config.yaml
n_layer: 13
d_model: 192
head_dim: 32
vocab_size: 8192
norm_eps: 1e-05
positions: "rope"
qk_norm: false
parallel_block: true
init_std_qkv: 0.0312
init_std_down: 0.0053
lr_mult_o: 2.0
lr_head: 0.00748
schedule: "wsd"
decay_fraction: 1.0
seq_len: 128
MLP neurons of a small language model. Each row is named by its layer, matrix (down: output weights) and neuron, and shows model dimensions 0-191. Each number is 500 + 50 x the weight over its row's rms, rounded and kept within 0 to 999. Numbers have three digits each. A neuron's up and down rows have the sign that makes its largest values positive.
Before each neuron's rows, "raises" lists the tokens whose logits its output raises most directly, leaving later layers aside.

raises: "rell", "ning", "n", "ament", "rig"
L8.down142:414483464508467386449448523418463460431490437449381519523514386595495566522487524522498477503494571479486517509580552446490406515515500528538488433481564436461522473602535468481504461513511486463424464456525410514542432433500501490527527492532413426481562415376463489536563512488518474497537482486527548542540523475514557556474635531470440499526506435478600438554519486570487402571516467504541499523400503454531487494503514487541502542525555486407427514489517542473569550584452591527395478498525497550513384511520402544558535530451454489483511559520419532485585591599423497525

raises: "ries", " Career", "loan", "born", "Career"
L6.down205:530483596512534570444554539510520512430530501492552503488456473620465467620561478510565424419401534528536514452515519405406560519498507444511536517546469427473500498483555463456509502560498515567423459485593504484541606476458490552528446587449551503539534514490569456481516453505422420528497520502629480487457385459490461500440451542610468506448531574543498505558526558569547543572481569531495464582492486478453520545443584447409448522503487519493505560522451488550458485471459449558398514502448469551578435485524426482411471479518616521475525501510505462629455451502434587521

raises: "red", "out", "fic", "ered", "ments"
L8.down140:441449541479492563509530532450520473433553377446440475447539424562488526554585482448548425403463592542650462453456429533494542503537598559490556456558440520571411464470479515464501392412461533543387476492450457553411525443570509455436504466496555529438558422409552500501506440545448525564533518474416503544570469500511406480530495580522618423579439556524443535440470496457449519506490415516505476565516588528537519488576411478550504471582466545520533546460488448507488466489525438492496504444540536498584496515455547521461469473441445467457507499501507491549523464505478526550

raises: "ead", "cle", "ev", "on", "ont"
L7.down224:500497468432405562479566528510479491515574621402532552544551428528397505513438509480539505554456525538537538545468457522435523572435524506480527515584506529491479451573475521500547537522488473522381520517531468527343470550500493431494519429530489554614546516494548560494537499493493561471516519588453525549448475492550470506568521623482499531521572527471452544458520501470564555497562531518507428571511458514420410537460438583518430541550490550541429475485512438545492500431474478530498547571521575430545461582391562645546486532515538525457502589585542482493584531546574423489

raises: "]", "ician", "shire", "ов", "ros"
L3.down15:518521478495429502529502402592525539444494434469472460602546635526523495482466513551482522513583517518563550553506539477570502515617547574521402554504440493550451521555495538563526464468506453509483529574487472468484514458463464524536471497470539599484521543496531520482473522349556580406508496453560483476535506487467518508484458462544555403439543511411504472572578552428445490593501402459446479480496568587539494473558516528472517493428630552640459469509520535536506574497515490538481556484497515552507474577466473543474522454461471471545602568410409567506468492455434614465

raises: "ting", "ped", "unte", "bil", "ole"
L5.down185:452423468465446432454581519495467542578452458412506557415461528571470554488540464539497531486445449503420495449520507534466506452496391577517483411539542474530499524504565447563470466439565505505500559530529484452527512396573448501509447465619465560416503513452540467586366475484491466544487504446576424544529512513539427511562434589536530466523623477507485500463610461450406526470512508465466498532437393491500502501570417559488545460498469368440592464487546434502479482526514480592559534504449486489505508459416522421494470512533562472523505489430431510459571566411489540442

raises: "ers", "er", "ence", "al", "end"
L8.down159:445540479430500571475540502453448534553466398385558519457605480483501528499443394564390531446567441535533473560488479434538445490479505480409512456527508515475460542497570315514437541509607480485421450510527549415503509438530501416518440599505498585548430487483561561522423453544512491587548398464496563482504472488584561466497489449560555455537467460495504425515497507473556496506546521545476480555484542489523502546368543505544502478516450561458519535466567519512582533492540504440455451538444438463460513559500498499497478490404474456468472541485516585524566611518437586472

raises: "oms", "om", "ture", "ces", "gor"
L7.down245:507491515534401503527482442463575530540416497503397494464497489579445521471463573462414594529434502423450525499480483499448408570429497521509468544491467395523554505484538442547429519440523524437465542535379454416519446508483453546421544511475529522571507508526467496487539511451556488490440438520474471500548486557499486490511503457498534555451598442616582503545525555442531588486484472359489440589509475446494486501572450625453445502466455461552509623420553487451531503474517475583600487516507480493505473547443565472628536529477405491533488410471460506518521406559563476502

raises: "ution", "uted", "ut", "utes", "uts"
L8.down71:576528391484431564527547535567528483535503472519515484494465509481529531504452615433534490512521521482479530562513473390472408516562634499436497539476515489489539496533532547494523453505550453541539502411550504450565426512445507546481422502528463419499594578536479500523458440490489477422524512581455496540538553539415469448504632536516462382506526542566431478476490511525443580562423608414516470506407527385447447552449506524510561498480502552541474575478610521504498517544412455437563449445492426539589508468516608516494445514456528479545461471475430557539523524546438428566